{"n_layer": 16, "n_head": 7, "d_mlp": 576, "activation": "swiglu", "rope_fraction": 1.0, "attn_scale": 0.177, "init_std_down": 0.0037, "steps": 9382}
MLP neurons of a small language model. Each row is named by its layer, matrix (down: output weights) and neuron, and shows model dimensions 96-223. Each number is 128 + 32 x the weight over its row's rms, rounded and kept within 0 to 255. A neuron's up and down rows have the sign that makes its largest values positive.
After each neuron's rows, "fires before" lists the tokens most often just after its 100 highest values on Wikipedia text that the model never trained on.

L11.down470 [143  89 121 171 177 109  65 142 126 205  79 118 127 110 127  85 148 121 130 106  82  43 143 142 158 193 145 125  85 130 154 125 122 158 115 138 141  78 154 123  71 172 210 113 123 146  92 159 184 125 129 165 175 144 156 136 181 117  86 156 123 153 102 143 131 121 172  88 106 132 105 127 118 117 115 130 184 107 137  83 174 136 130 176 191 132 134 123 116 158 126 113 136 125 110 165 178 104 125 128 158 153 113 130 125 130  87 139 123 178 138  85 201 116 111 140 135  75 126 123 112  98 103 127 151 101 134 114]
fires before: ",", ".", " and", ".\n\n", " of", " in"

L10.down71 [156 119 148 112 132 153 107  81 120  67  49 145 160 162  64 153  97 142 136 192 157 142  95 115 142 166 189 123 162 118 148 119 133 118 112 131 170 105 121  74 142 124 150 174 114 120  97 118  79 168 110 117 154 150 143 123 108 130 114 155 187 114 135 166  78 115 167 127 181 166 110  99  87 156 151 186  80 123 159 162 128 107 127  89 123  96 148 143 112 113 150 125 158  96 164 158 135 127 120 146 151 148 121  87 137  96 124 148 127 129 116 151  99 119 133 102  87 136  96  93 167 116 128 121  60 193 127 154]
fires before: "==", "===", "In", "The", "F"

L5.down359 [117  73 135 129 118 132 182 144 152  49 148 136  92 115 116 118  96 148 100  67 146 128 129 123  90 116 100 123  29  75 142  87 111 134 160 120 118 119  81  90  78 128 104 150 133  93 205 138 121 122 113 155  96 148 100 156 148 148  86 175 134 140  93 128 176  78 137 131 157 129 117 113 120 102 111 126 122 162 173 153 154 184 107 162 192 106 148 153 106 178  85 157  93 151 133 180  81  93 194 139 189 144 124 177 108 135 128 125 174  80 106 140 151 134 135 119  63 111 170 140  53 122 149 124 145 145 136 114]
fires before: " to", " of", ".", " later", "ly", ","

L12.down455 [117 146 141 103 103 112  74 140 102 145 158 196 138 148 172 127 123 139  67 129 130 150 153  65 139 158  89  96 150 100 116 156 130  57 135 161 153 100 104 119  89 190 100  99 112 116  93 157  96 138 118 107  35 171 186  74 113 104 178 133 103 165 135 130 160 112 108 104 125 124 143 120 113 102 137 123  94  86 126 176 131 104 124  89 124  60 122 130 116  89 121  89 137 151 126 116 130  98 154 158 132  93 183  91 120  67 178 145  99 154 122 103 122 152 127 139 106 133 101 100 110 120 167  90 146 115 140 130]
fires before: "18", "17", "19", "16", "15", "20"

L6.down407 [106  73 172 121 146  56 124 154 128 166 140  87  77 118 102 184 115  99 111 114 131 163  92 149 148 101 153 135 165  83 183 110  39  92 200 152 133 151  79  91 150 136 119 168 123 125 132 150 125 158 146 188 183 151  97 119  33 112  97  90 136 161 135 106 129 113 103 116 115 119 136 126 202 194 146 116 167 165 120 124 115 102 156 118 230 201 108 101 166 111 141 160 141 101 167 100 106 142 128 112 133 144 167 138  88 110 160 137 121 165 132 176 125 120 179 114 141 120  91 108 107 124 129 100 102 124  86 175]
fires before: " |", "0", "3", "a"

L12.down344 [139 146 134 141 154  98 142 149 170 151 155  97 141 158  52  77 137 100 179  96 120  82  76  91 125 158 169 120 143 150  98 150 153  96  83 124 104 115 136 122  87 104 108 121 150 172 139 159 121 197 118  99 181 157  94 125 101 155  99 156 149 128 166 101  93 103  70 131 119  97 130 143 113 122 135 135 106  94 106 115 143  99 112 122 187 150 159 104 120  76 146 151 121 166 151 132 153  95 154  98 107 172  96  80  94  89 124 111 112 115 179 124  91  99 176 105 188 162 100 105 156 123 155 123 174 126 127  98]
fires before: " |"

L12.down396 [115 100 155 126 148  97 152 110 130  58  73 189 138 102  37 199  87 145 147 152 104 122 124 147 145 150 134 132 123 121 107 144 152 121 178 133  55 113 123 134 124 162 145 145 131 160 103 114 140 113 125 138 169 104 158 144 113 189 134 160 157 199 115 157 120 103  66 134 107 101 106  90 135 122 113 182  99  86 135 135 111 122 102 138 133 109 146 144  95  82 161  87 139 101 127 139 113 127 124  69  94 145 106 114 128  94 187 122 140 140 194 139 135 104 105 103 108 119 109 134 169 156  57 166 122 100  85 132]
fires before: "==", "In", "===", "L", "The"

L10.down338 [101 124 123  89 137  58 120  88  81 169  50  72 137 118 228 124 143 109  97 143  78 139  61 217 102 147  77 135 145 110 136 139 112 117  80 101 138 183 132 148 117  97  89 156 144 112 118 121 129 158  91 154 136  81  94 112 163 150 135 174 143 145 155 129 148 141 142 125 168 111 157 125 107 147  89 120 113 102  88 166 106 143 161 214  82 159 109  91 100  86 128 191 143 139 149 174 139 139 149 132 100 108 120  58 128 118 132 154 102 135 106 164 143 146 142 140  98 143 154  91 137 103  53  98  90 141  92 198]
fires before: ")", "\"", " is", " ("

L12.down118 [113 189 156 100 122 146 153 122 124  62  79 103 191 146  50 152 127 109 124 208 111 129  61 142 137 134 136 140 139 111  75 138 129 125 175  81 165 110 121 112 133 146 145 185 111 189 152 110  86  94 142 125 158  98  63 138 143 165 121 155 141  92 142 128 108 148 156 189 125 108 141 108 120 136 100 133 108 102 122 132 143 135 150 110 115 142 111 120 134 119 115 168 118  65  82  93  77 148 150 144 158 122 151  52 126 158  88 122 187 155 147 151 130 136  87 116  95  98 126 116 171 148 142 119  82 147 178  97]
fires before: "==", "In", "===", "The", "F"

L7.down215 [127 143 140  63 134 117 143  82 168 105 144 103 124  74 134 136 151 157 108 144 133 185  91 112 154 152  92 147 101 141  68 190 165 165 129 128 102 155 163  82  98 112 128 169 175  96 118 124 160 124 147 119  78 150 124 131 157 123 190 137 124 115 173 110 130 126 178 126  95 177 110 137 180 126 122 163 121  93 130 104  81 161 141  76 139 157 127 113 154  99 116 135 147  36 159 116 147 166 160 148 173 172 157  85 121  63 135 157 165 215 122 159 187  83 101  93  98 113  75 106  89 104 185 159 100 174 117 159]
fires before: " and", "ter", "et", " sol", ",", " &"

L5.down9 [131 157 119 135 119  85 124 104 162 126 188 100 115 122 118 139  72  90 127 109 107  76 100  56  82 100 109  69 137 151  80 167 125 131  53 143 142 127 130 153 128 121  78 181  90 167 165 175 122 124 102 135  88 127 133  88 125 137 108  87  66 110 192 105 139 139 117 120 147 136  88 123 123 159  79 100 180 117 196  85 146 121  90 127 134 139 181 159  85 147  79 125 123 196 155 137 104 121 126 154 167 200 182 117  91 136 138 109 117 179 136 145 163 154 120 112 146 149 167 150 103 142 123 137  66 120 124 151]
fires before: "-", " "

L4.down89 [ 94 130  84 117 161 133 146  99 155 138 101 123 114 177 127 111 110 122 151 112 147 143 126 118  79 135  73 156 175 117 173 105 129 152 110 170 136 118 163 146  61 125 199  86 137 108 176 129 136 101 143 174 125  97 145 110  94 128 160 156 116 157 114 129 116 165 106  78 145 140  71 110 118 178 107  91 173  84 146  89 146 172  91  93 122 154 154 143 164 155  70 137 140 243 203 125  96 134 125 129 203 159 126 186 146 168 132 117  73 107  54 120 134 163 150 131 121 142 166 131 121  90 114  99 134 152  75  54]
fires before: " "

L6.down19 [ 91 145 166 140 135 107 135 129 108 180 141 122  90 172 105 143  94 185  97  61 168  97 132 169  69 182 153 142 106  94 119 103 150  94 108 147  94 139 164 103 121 181 130 151 148 155 155 123 131 148 137 122 127  93  46 131 180 113 124 157 168  91 152  98 117 107  98 167  83  63 202 110 106 154  99 175 124 168 208 105 149 113 113 104 146 136 144 141 111 191 133 178 162 112 148 115 168 150 148 116 128 132 134 119 120 107 102 193 152 199 167 126 137  96  95 117  54  91 187 158 148 125 173 145 139 153  81 106]
fires before: " |", " (", ")", ";"

L12.down48 [140 200 124 111 106 136 138 112 144  92  77 134 158 157 123 144 105 127 117  92  71  97 135  58 108  47 164  95 110 146  81 141  89 136 133 132 158  99  53  74 134 157 136 138 175 147 108 183 154 168 169  97 167 153 146 104 123 135 152 167 126 164 157 127 149  71 148 121 102  66 124  63 108 184 138 115 137  76 163 129 117 115  59 138 157 115 160 154  82 108 180 119 104 105 132 110 121 117 154 140 156 117 137 181 110 106 111 170 172 117 152 121 116 178  96 157  98 109 131 115 100 181  43 155 179 129 121 130]
fires before: ",", ".", " in", " (", ".\n\n"

L6.down153 [122 129 142 176 168 121 136 117  97 128 107  95 125 120 114 185 105 144 162 121 136  74 121 151 172  86 107 111 126  78  91 148  97 142 147  95 164 100  52 164 111 147 108 112 162 121 113 111  92 161 107 134  48 101  92 149 138  81 117 156 115 128 136 126 113 144 157 107 149 155 128 138 165 137  83 114 163 139 115 114 133 205  95 143 140 103 121 181  88 160  82 145 168 139 160 129 118 140 138 152 149 161 145  90 222  81 115  85  98  97  98 133 128 122 174 167  70 105 123 142 119  40 169 113 139 152 113 166]
fires before: ",", " |", ".", "\n", "\n\n"

L13.down141 [176 129 116 157 155  82 146 136 126 124  97 158 115  94  51 158 134  94 153 141 177  93 145 117 170 101 127 181 107 122  91  97 105 173  93 163  77 115  69 111 150 157 167  97 108  81 119 162 110 160 161  69  97 120 159  73 146  93  93  48 122 116 128 148  94 132 144  94 105  91 113 132 138  84 171 152 127 152 204 115 158 109 147 145  92 172  75 131  81 196 124 104 111 104 150 122 175 135 141 132 165 159 147 206 132 146 144 149 113 129 145 118 167 132  94 154 139 149  93  74  76 151 111 137 156  63 127  64]
fires before: ",", ".", ".\n\n", " in", " and"

L11.down30 [161 102 110 139 120  81 152 144 111 110  71 181 119 152  77 114 147 114 102 108 132 125 153 118  51  76  75  70  97 147 126 159 178 149 119 149 106 120 123 126 173 135 138 112 126 192 137 135 115 130 144 143 172 132 222 127 159  89 131 141 143 153  79  95 159 115 105 168 177 132  92 132 140 116  86 137 132 108  93 142 138 107 181 157  60 107 146 119  93  99  43 131  73 132 143 103 159 135 143 110 125  99 161 166  97  86 149 136 135 120 135 138 134 221  99 113 121 151 148  68 168  71  84  36 144  70 143 126]
fires before: ",", " the", " he"

L5.down445 [104 132 117 130 154 132 136 125 151 100 135 117 156 126 197 126 106 121  42  55 147  99 161 150 139 122 104 136 149 136 144 137 101 111 119  94 118  34 147  61 142 146 132 142 103  48 103 129 130 102 145 137  96 158  96 176  91 114 106 141 162 141 209 151 171 129  84 147 131  89 126  93 196  65  98 108 134 138 108 168 152 102 139 107  99 146 180 144  96 143 119 172 124 138 174  38 155  75 173 165 239 133 113 125 169 108 163 128  93 123 160 104 136 152 167 109  47 134 169 139 167 102 120  88 152 143 108 107]
fires before: ",", ".", " of", " and", " in", ".\n\n"

L7.down275 [103 132  88 125 144 161 120 146 149 151 148 143 143  92  69 147 116  93 159  81  68 118  89 121 100 192 183 152 134  81  91  91 114  79 126 154 127  85 122 133  64  97  83 170  68 137 148 110  99 157  46  98 141 144  89 118  70 173 128  81 141 147  79  82 119  67  97 112 106 101 138 134 194  99 110 157 118  78 133 135 178  65 114 116 110 177 182 110 119 186 145  95 160 126 126 140 131  68  84 119 204 124 144 181 174 188  98 136  99 125  84 126 105 159 141 140  79 107 183  92 141  95 143  99 187 142 146 118]
fires before: " of", " to", ",", " in", ".", " between"

L6.down293 [160 118  83 107 160 112 117 146 136 162 136 120 177 111 156  92 102 168 188  98 103  94 146  66 153 123 126 102 198 122  99 114 106  91 135  79  89 138 120 118 130 172 103  89 125 185 125 129 152 108 160 146 118 157 152 135 198 130 147 129  89  97 118 178 108 158 153 108  94  84 133 143 132 109 150 119 126  97 166  84 134 142 166 151 199 160 106 129 153 163 156 119 102  29 175 153  75 111 130 104 167 106 138 104 155 142 121  97 128 143  60 147 104 151 129 142 180 108 191  84  79  43 143 129 158  87 130  89]
fires before: ".", ".,", "eth", "though"

L5.down383 [150 104 175  84 188 107 159 134 100 100 159 170 123 110  97 132 140 110 127  24 116 123 148 114 107 126 124 104 114  73 111 143 150  94  84 107 130 158 101 101 130  95 137 140 153 143 153 145  77 168 151  85 156 107 126 140  78 126 133  69 179 124 128 134 121 101 122 130 102  42 118 164 160 108 136 108 162 128 117 175 152 125 127 144  88 165 128  86 124  94 126 110 180 127 142 135  55 155 139 143 154 126 163  79 134 159 156 111 154 170 105 203 163  91  90  61 175 151 126  93 121 169  71  72 115 140 157 101]
fires before: " a", " an", " |", "0", "an", " the"

L10.down431 [ 65 127  97 150 147 132 127 139 122  81  68 112  86 155  91 133 162 125  83 143 184 135 162 140 125 102  99 139 194 136 144 200 143 145  93 109 106 146  87 151 150 149 150 113 151 162 154  61 157 104 126 125 184 126 115 119 122  90  90 125  85 157 123 163 116  53  89 107  99 139 115 152 136 136  73 196 119 137 128 128 136 152 117 155 157 132 136 131 125 143 132 169 120  86 108 164 107 141 153 146  95 181 206 105 174 111 142 129  86 103 135  93 104 106 129 167 180 157 123 199 109 162 141 130 104 123 172 117]
fires before: " (", " |", ",", " "

L4.down476 [110 163 132 186 146 212 132 105 157 158 153  96 110 168 125  82 171 196 114 173 196 120 145 151 128  86 143  91 175 150  84 177 154 116 132 117 104 124  76  75  91 104 155 144 160  55 116 130 137 121  95 161 187 137 102 130  98 124 147 167 121 169  68  79  96 145  98 172  86 137  87 138 136  43 118  79 169 116 107 157  87 202 180 135 105  99 115  95 151 128 114 172  76 167 107 182 113  94 126 114  83 154 121  66 147 104  95 151 109  87 128 172  91 128 168 163 101 140 120 164 154 148 155 126 106 115 107 141]
fires before: " |", " |\n", ";", "°N", ".", ","

L7.down262 [125 143 135 135 183 126 119 180 135 162 166 104 120 122 118 174  88 114 103  77 192 158 172 104 101 127  81  84 157 135 158  96  93 109 148 144 157 132 125 188 133 175 120 133 148 124 155 170 172 145 137 188 129 151  99 118 170 114 188 111 158 107 107 131 144 103 114 147 115 152 125  97 130 116 142 130  57 127 125 184 133  65 101 184 109 152 137 168 133 162 150 117 100 176 134 109  45  90 122 138 148 116 139  97 157 109 144 158 116  84 115  97 162 116 139 133 189 137  92 136  78 110  92 117  87 134 140 116]
fires before: "19", "R", "20", "C", "N"

L4.down98 [110 175  55 114 164 165 101 111 176  80  98 183  84 170 152 134 109  89 108 121 142  64 130 186 103 124 105 137 101  74 106 170  70 127 137 121 127 102 125 112 104 154 133 169 130 154  89 135 149 173 168 224 144 104  34 136 109  54 115 105 134 185 119 107 141 116 112  97 135 126 109  66 137 132 129  84 103  88  99 151 149 118  95 161 166 155  98 135 156 137 161 136 167 107  93 111 157 125 146 177 169 137 147 219 115 149 140 169 151 150 123  63 139 115 189 152 105 116 151 146  55  77  66 127 162 126 133 154]
fires before: ",", ".", ".\n\n", " and", "\n\n"

L12.down533 [ 85 172  67 146 164 173 175 138 102 136 187 157  99 141 176 149 157 111 123 157 146  81 114 156 148 124 100 129 100  79  91  70 114  77 105 125 154 170 120 185 145 176 130 126 161 127 152 169 146 141 144 127 125 156 173 100 132  94 119 163 195 156 106 115 121 131 131 164 113 134 111 171  81  61  95 106 126 102 115 113  80  78 122  96  74  60 149 175 155 163 130 100 153 153 166 132 129 133 126 135 127 136 144 192 139 115 119 154 131 138  92 120 110  84  81 124 128 127  90 195 177  47 148 132 127 143 123 124]
fires before: ",", " ", ".", " of", ".\n\n"

L12.down363 [108  98 162 130 114  59 184 150 105 117  78 106  85 125  94  75 172 161 145 148  81 130 150  98 128  75  88  60 134 105 131 105 140 112 188 108 102 113 108  92 164 105 122 100  97 103 124 122  94  88  66 128 110 128  86 165 124 127 185 173 118 128 128  80 117 107  93 165 121 166 148 135 142 112  62 112 114 128 114 117 136 155  82 140 126 139 103 158   6  98  66 146  27 151 145 137  97 123 181 103 132 118 135 139 148 139 168 100 136 164 193 130 136 153 179 153 131 149 119  77 144 107 109  56 138  81 172 141]
fires before: ",", " ", " he", "20"

L9.down89 [104 143  91 126 152 107 153 152 114 100 115 145 102  91 138 141 168 196 163 159 163  67  83 106 140 104 140 147 128  95 128  97 104 143 132 105 158 203  95 151  72 127 179 164 110  69 122  86 184  51 102 170 166  95 129 131  82 109 121 138 167 104  86 142  82  91 149 154 119 132 144 118 176 109 113 129 161 121 113 134 135 160 122 167 119 196 118 115 135 176 167 142 122 123 132 148 103 119  85 143  47 128 149 103  92 153 103 177 128 116 193 122 177  75 144  93 113  93 156  54 124  87 104 148  71 129  70 155]
fires before: ")", " |", "u", "}", "$"

L9.down56 [173  91 129 118 118 131  81 105 144 122 108 171 105 137  99 133 154 130 168 115 104 128 113 143 130 139 116 157 150  78 121 114 181  93 189 152 119 176 173 116 123 158 197 149 131 116 187 111 117 150 172 126  98 127 150  86 124 172 135 104  90 206 106 193 132 128  96 114 115 112 141 158 142  92  93 104 105 152 120 163 108 132  87 114 136 123 110 159 167 142 152 173 157 175 134 108  87 140 199 158 120 169 148  74 112  70 165 100 146 118 115 156 150 122 115 130 111  55 156 193  67 106 161  93 105 123 140  88]
fires before: ".", ".,", ",", ".)", " and"

L11.down86 [180 143 109 171 103 134 111 143 158 140 128 159 154 109 196  97 168 148 130 140 159 150 184  88 116  99  90 111 179 178 138 142  83  89 140 146 140  95 158 127 122 160 123  66 154 157 104 125  74  84  99 119 128 110 138 106  99 117 121 189 162 109 175 150  89 153 202 104  61 105 126 180 132  62 164  80 135  97 108 105 114 132 126 130 118 194 175 109 121 128 111  69 110 117  97 122  99 127 118 103 136 127 190 109 113 149 126 161 154 114 100 177 154 126 139 101 156 144 182  81 131 159 106 108 139 105 118 104]
fires before: " ", "is", "a"

L12.down76 [137  97 113 130 122 184 148 106  99 127 147 166 161 132  75 175  95 122 123 216 165 119 120 114 176  88  93 138 130 108 113 144 106 142 143 106 196 128  92 150 156 108 132 174  78 140 103 131 137 143 156 113 141 145 117 162 153 157 184 121  99 133  93  96 126 129 128 168 172 110 155 115 148 157 123 154 108 121 207 130 105 132 124 104 136  99 175 128  97 101 122 110 141  70 142 149 107 122 128 136 161 135 153 156 151 140 125 131 139 104 154 143  81  47  77 122 101 127 106 128 225 156 119 185  76 118 116  97]
fires before: "==", "===", "====", "In", "=", "The"

L10.down339 [127 106 104  83 115 101 140 134  90 131 124  80 191 192  97  82 176 120  96 121  73 145 105 127  99 160  83 108 126 113 116 162 143 150 126 110 115 129 163 114 138 117 147 137 117 136 162 160 106 174 134 153  92 141 102 119 110 145 170 126 183 113 191 152 110 116 155 145  72  71 162 142  89 140 169  98 111 150  86  57 123 104 153 163 115 135  68 133 142 123 154  84 123 119 134 182 116 103 180 134 129 112 118 110 167 166 160 136 126 172 136 118 179 139 145  90  48 112 125  33 135 143 113  93 149 123 140 209]
fires before: ",", " and", " ", "20"

L7.down426 [151  96 103 155 144 114 116 193 120 105 140 110  87  90  79 114 118  78 158  54 118 117 100 167 126  99 121 116 105 135 127 118  75 161 135 109  99 224 136 100  86  58 130 108 133 147 119 144 133 179 157 121 180 150  45 132 144 146 114 174 126  87 100 142 106 165 138 155 112 138 216 100 165 123 128 140 138 125 178 120  88 138 142 128 164 139 131 120 188 108  81 135 118 129 126 139 120 132 108 119 112 142 107  83 104 135 149 122  64 148 136 101  65  89  82 166 101  94  88 119  91 140 182 126 190 138 151 134]
fires before: " ", " |", " after"

L13.down575 [131  91  72 106 116 114  97 158 164 123 145 204 169 143 120 112 124 149 135 112 110  61 109 119  77 128 121 189 135 140 168  58 167 140  85  93 149 127 144 169 143 200 144 144 163 128  96 138 153 136  80 189 162  92 150 157 150 166 144 115  92 117 174 130 115 177  94 119 136  38 138 121 112 146  77 177 108 168 152 136  91 119  78 196 145 109 132 145 156 149 191 110 129 127 192 141  84 156 175 150 162 141 139 143  89 170  97 114 120  73 176  80 105 112 136 162 143 156 158 147  89 141 108 103  58 138 137 121]
fires before: "ated", "led", "ted", "ed", "t", "ved"

L12.down199 [171 134 110 165  94 144 150 110 164 135 125 133 181 149 145  89 156 153 128  87 125 135  95 152  74 164 134 100 226  77 174 195 166  88 109 113 113 117 134 118  79 109 113 183 115 101 112 169 109 151 163 203  62 136 196 118  97 138 142 121 108 120 112 152 122 102 145 114 104 135 126 188 126 131 123 131 122 159 106 170  44 107 177 126 114 150  83 150 138 150 149 118 102 177  72  56  96 146 136 154 138 145 143 101 151 145 155 181 146 157 144 146 107  56 177 127  83 116  76  97  76 152 121 147  77 133 120 104]
fires before: "14", "15", "13", "16", "17", "19"

L10.down218 [127 129 104  97 113 140  47  88 103  97 171 154 152 111 146 116 172 126 120  97 183 143 132 150 120 134  84 151 162 128 142 147  89 102  93 144 127 129 177 114 124 117 141 118 155 136 130  92 130 166 174  94 133 122 155 155  80 137 174 127 141 108 144 114 146 100 205 126 157 117  85  74 135 146 148  98 132 189 138 167  70 111 103 115 131 135 147 157 137 113 116  88  76  81 109 113 114 176 150  97 131 116 128 109  94  71 111 175 146 183  30 132 168 119 150 114 207 133 140 138 107 128 144 126  85  82 101 174]
fires before: " ", " in", " by"

L11.down305 [142 137 140  92 167 125 104 172 165 142 162 101 120 174 133 143  55 188  98  86 183  83 160 108  99 162 123 114 120 107 136 179 136  65 120 129 148  77 119 127 141 118  90 136  92 147 175 124 148 185 152 108 159 153 156 163 166 106 210 108  89 146 133 152 154 134  94  36 113 144 108 106 126 149 107 139  93 135 131 123 154 112 126 139 159  95  96 145 149  92 157 139 134 135 211 122 151 121 112 109 126  94  65 150 154  82 182 161 128 133 141 143  83 161 139  96 125 163 139 138 188 175 136 154 169 121 146  77]
fires before: "19", "18", "20", "17"

L6.down457 [ 96 164  75  70 132 137  89 164 147 120 133 130  99  61 135 135 113 121 149 109 152 159 119 147 148 122  87  98 143 177 159 134 161 168 151 120 140 147 123 108 100  74  97 102 172 110 170 107 185 145 178 142 109 130 230 136 140 183 163 125  73 148  68 155 165  76 171 106 176 157 167 105 121 183 142 109 145 149 146 168  74 103 120 117 139 154 129 155 162 124 100  47 134  70 135 188 159 133 190  87 124 104 202 149 111 112 120 153  99  79 143  86 105 123 133 120 119 184 152 127 106 104 111 103  66 132 115 142]
fires before: " the", " his", " these", " a"

L7.down475 [142 132 139  83 133 184 152 146  97 149 110  80 122 108 129 105 125 112 168  93 138  89 168 143 129 165 151 122 130 118 139  77 121 120 109  96 165 142 138 117 101 139 117 139  76 110 165  81  92 105 119 120 122 136 175 105 129 160 159  88 113 134 106 144 163 143 120 122 108 103 179 102 128  62 112  98 102  96 211 110 187 120 153 170 122 190 104  99 108  83 103  64  79  64 163  88 168 142 127 122  97 126 106 192 115 122 148 160 148  46  27 116  81 133 152 103  70 162  80  77 132  83 146  92 143  99 188 105]
fires before: " of", "."

L4.down234 [172 132 136 145  81 138 188 151 152 174  93 127 140 142 142 183 150 106 122 139 130 109 126  71 114 150 106 177 156 129 133  98  70 101 114 133 135 157 121 176 179 132 125  81  82  91  84 181 129  55 132 129 159 112  80 138 154  84 152 110  81 177 182 126  78 170 128 120 156 120  69 101 155 139 165 111 100 142 138  84 122 145 107 107 111  91 197 166 179 123 115 114 160 183 197 113 136 156 142 141 209 144  94 174 121 117 158 108 125 128 131 109 140 134 100 164 120 159  86 140 169 139 194 105  90 121 110 112]
fires before: " "

L7.down437 [ 98  91 139 122 192 154 154 146 132 142 107 146 130 131 128  96 169  90 193 170 139  88  90 194 137 144 105 114  99 103 137  80 161 104 111 128 103 169 128 163 150 118 118 133 159 100  73  82 123 102 197 125 167 112 115 117 135 122  69 131 132 119  93 140  65 134 105 131 131  97 189 116  91  66 150 146 155 154 152 114 106 144  80  81 118 126 138 165 128 186  91 180 162 138  82  56 140 142 144 121 162 145 142 150 166 107 134 167 126 174 159 118 129 160 163 134  96 147 142 143 161  75  96 162  71  66  82 188]
fires before: " |", " (", ";"

L11.down338 [ 66 139 124 123  93 214 157  92 127 138 145  89 127 144 138 109 105 109 206 116  60  84  88 139 127 144 161  94 170 124 134  74 124 190 129 141  88 114 142  76 118 125 133 152 186 127 127 122 137 121  65 135 112 154 104 128 120 106 187 113  94 185 116  82 126 164  89 123 130 168 131 166 105  88 145  59 121  97 115 153 130 161 123 158 120  50  71 166 154 160 126 119 104  93  77 126  79  97 162 104  71 125 128 145 120 157  82 143 111 117 160 111  63 172 159  86 195 167 146  84 138 134  86  90 131 142 147  73]
fires before: "%", " |", ".", " |\n"

L12.down357 [ 79 132 106 183 138 160 115 148 178  62 152 108 103  83  24 163 125 145 155 144 133 102 192 111 108 163 102 109 142 106 137  77 154 185 121 139 163  89 153 112  72 136 118 121 138 175 125 144 164 160 131 141 162 156 124 171 123  91 133 139 151 138  93 165 151 172 114 143  94 116 104 121 109 106  81 107 125  99 165 106 131  76 125 124 103 155 142 148 135 113  45  95 142 154  75 149 188 159 117  93 132 131 119 124  95  88 102  91 145 116 139 145  89 129 124 104 232 172 167 121 128 111 139 124 176 181 145 129]
fires before: ".", "°", ".)", " |"

L5.down366 [118 110 166 162  96 116 126 151 160 121 183  67 136 116  96 137 122 162 156 115 180 134 155 108 178 119 136 139 112 113 100 135  87 118 149 111 121 194 108 139 147 154 105 110 126  35  73 113 128  83 111 131 217  85 151 159 142 114  94 149  70 152 138 208 114 102 103 135 127  79 127 148 110  98 133 105  98  98 103 159 116 143 165 134 135 109  82 108 141 113 171 169 129 106 136 175 107 165 157 174 145 150 138 169 127  44 148 128 170 139  78 107 127 156 114  88 111  78  85 128 212 125 128  91 139 144 135 143]
fires before: " "

L13.down432 [ 95 110  83 124 136 192  88 140 149  87 142 162 113 167 157 135 160 162  99 153 101 109 113 137 148 170 108 107 150 123 167 116  95  99 102  53 171  99 162 166 119 182 126  69 138 112 144 129 137  78 106 173 126 126  89 129  81 135 163 155 123 103 110 148 112 122 142  89  42 102 125 127 165 131 104 136 141 127 111 145 107 113 131 129 129 161 153  96 186 201  86 115 149 134 161 145 114 150 110 124 155  97 157 136 100 135 142 146 131 182 121 117  96 148 138 142 151  58 139 155 200 104 120 187  60 115 181 152]
fires before: "ter", "ts", "ted", "ters", "t"

L7.down427 [135 141 174 149 158 123 131 131 198 122 156 148 139 134  78 178 126 150  92 138  95 180 118 139 112 111 141 129 187 139 132 169 124 133 196 168 119 113 157 158 108 189 104 169 117 165 125 139 141 171 105 131 155 152 167 118 124  95 149 188 149  99 117  98 160 141  98 106 153 133  98  89 142  93 131 176 113 112 139  95  77 128 106 110 169 167 162 144 108 147 198 128 130  62 202 127 104 126 135 146 157 128 136 128 127 135 115 119 167  72  83 120 161 135  86 121  86  75  60  81  83  97 111 115 109 139  98 134]
fires before: " of", ".", ","

L9.down522 [ 82 113 136 136 137 202 162 119 107 113 117 154 120 167 124 122 172  86 128  89 166  70  60 184 204 119 112  59 115  83  74  85 125 165 102 108 108 132 113 155 131 154 102 106 134  76  29 147 119 154 139 190 108 167  77 180 144 137 123  66  80 171 112 174 141  79 115 121 155 156 116 118  98 125 145 139 130  91 124 151  63 103 141 170 153  85 151 118 116 151 132  90 123 127 156 125 150 147 138 106 153  67  99 146 150 115 155 162 105 157 182 117  85 120  93 148 218  76 133 159 117  85 131  95 133 100 116 152]
fires before: " |", "N", ";", ")", ")\n", "I"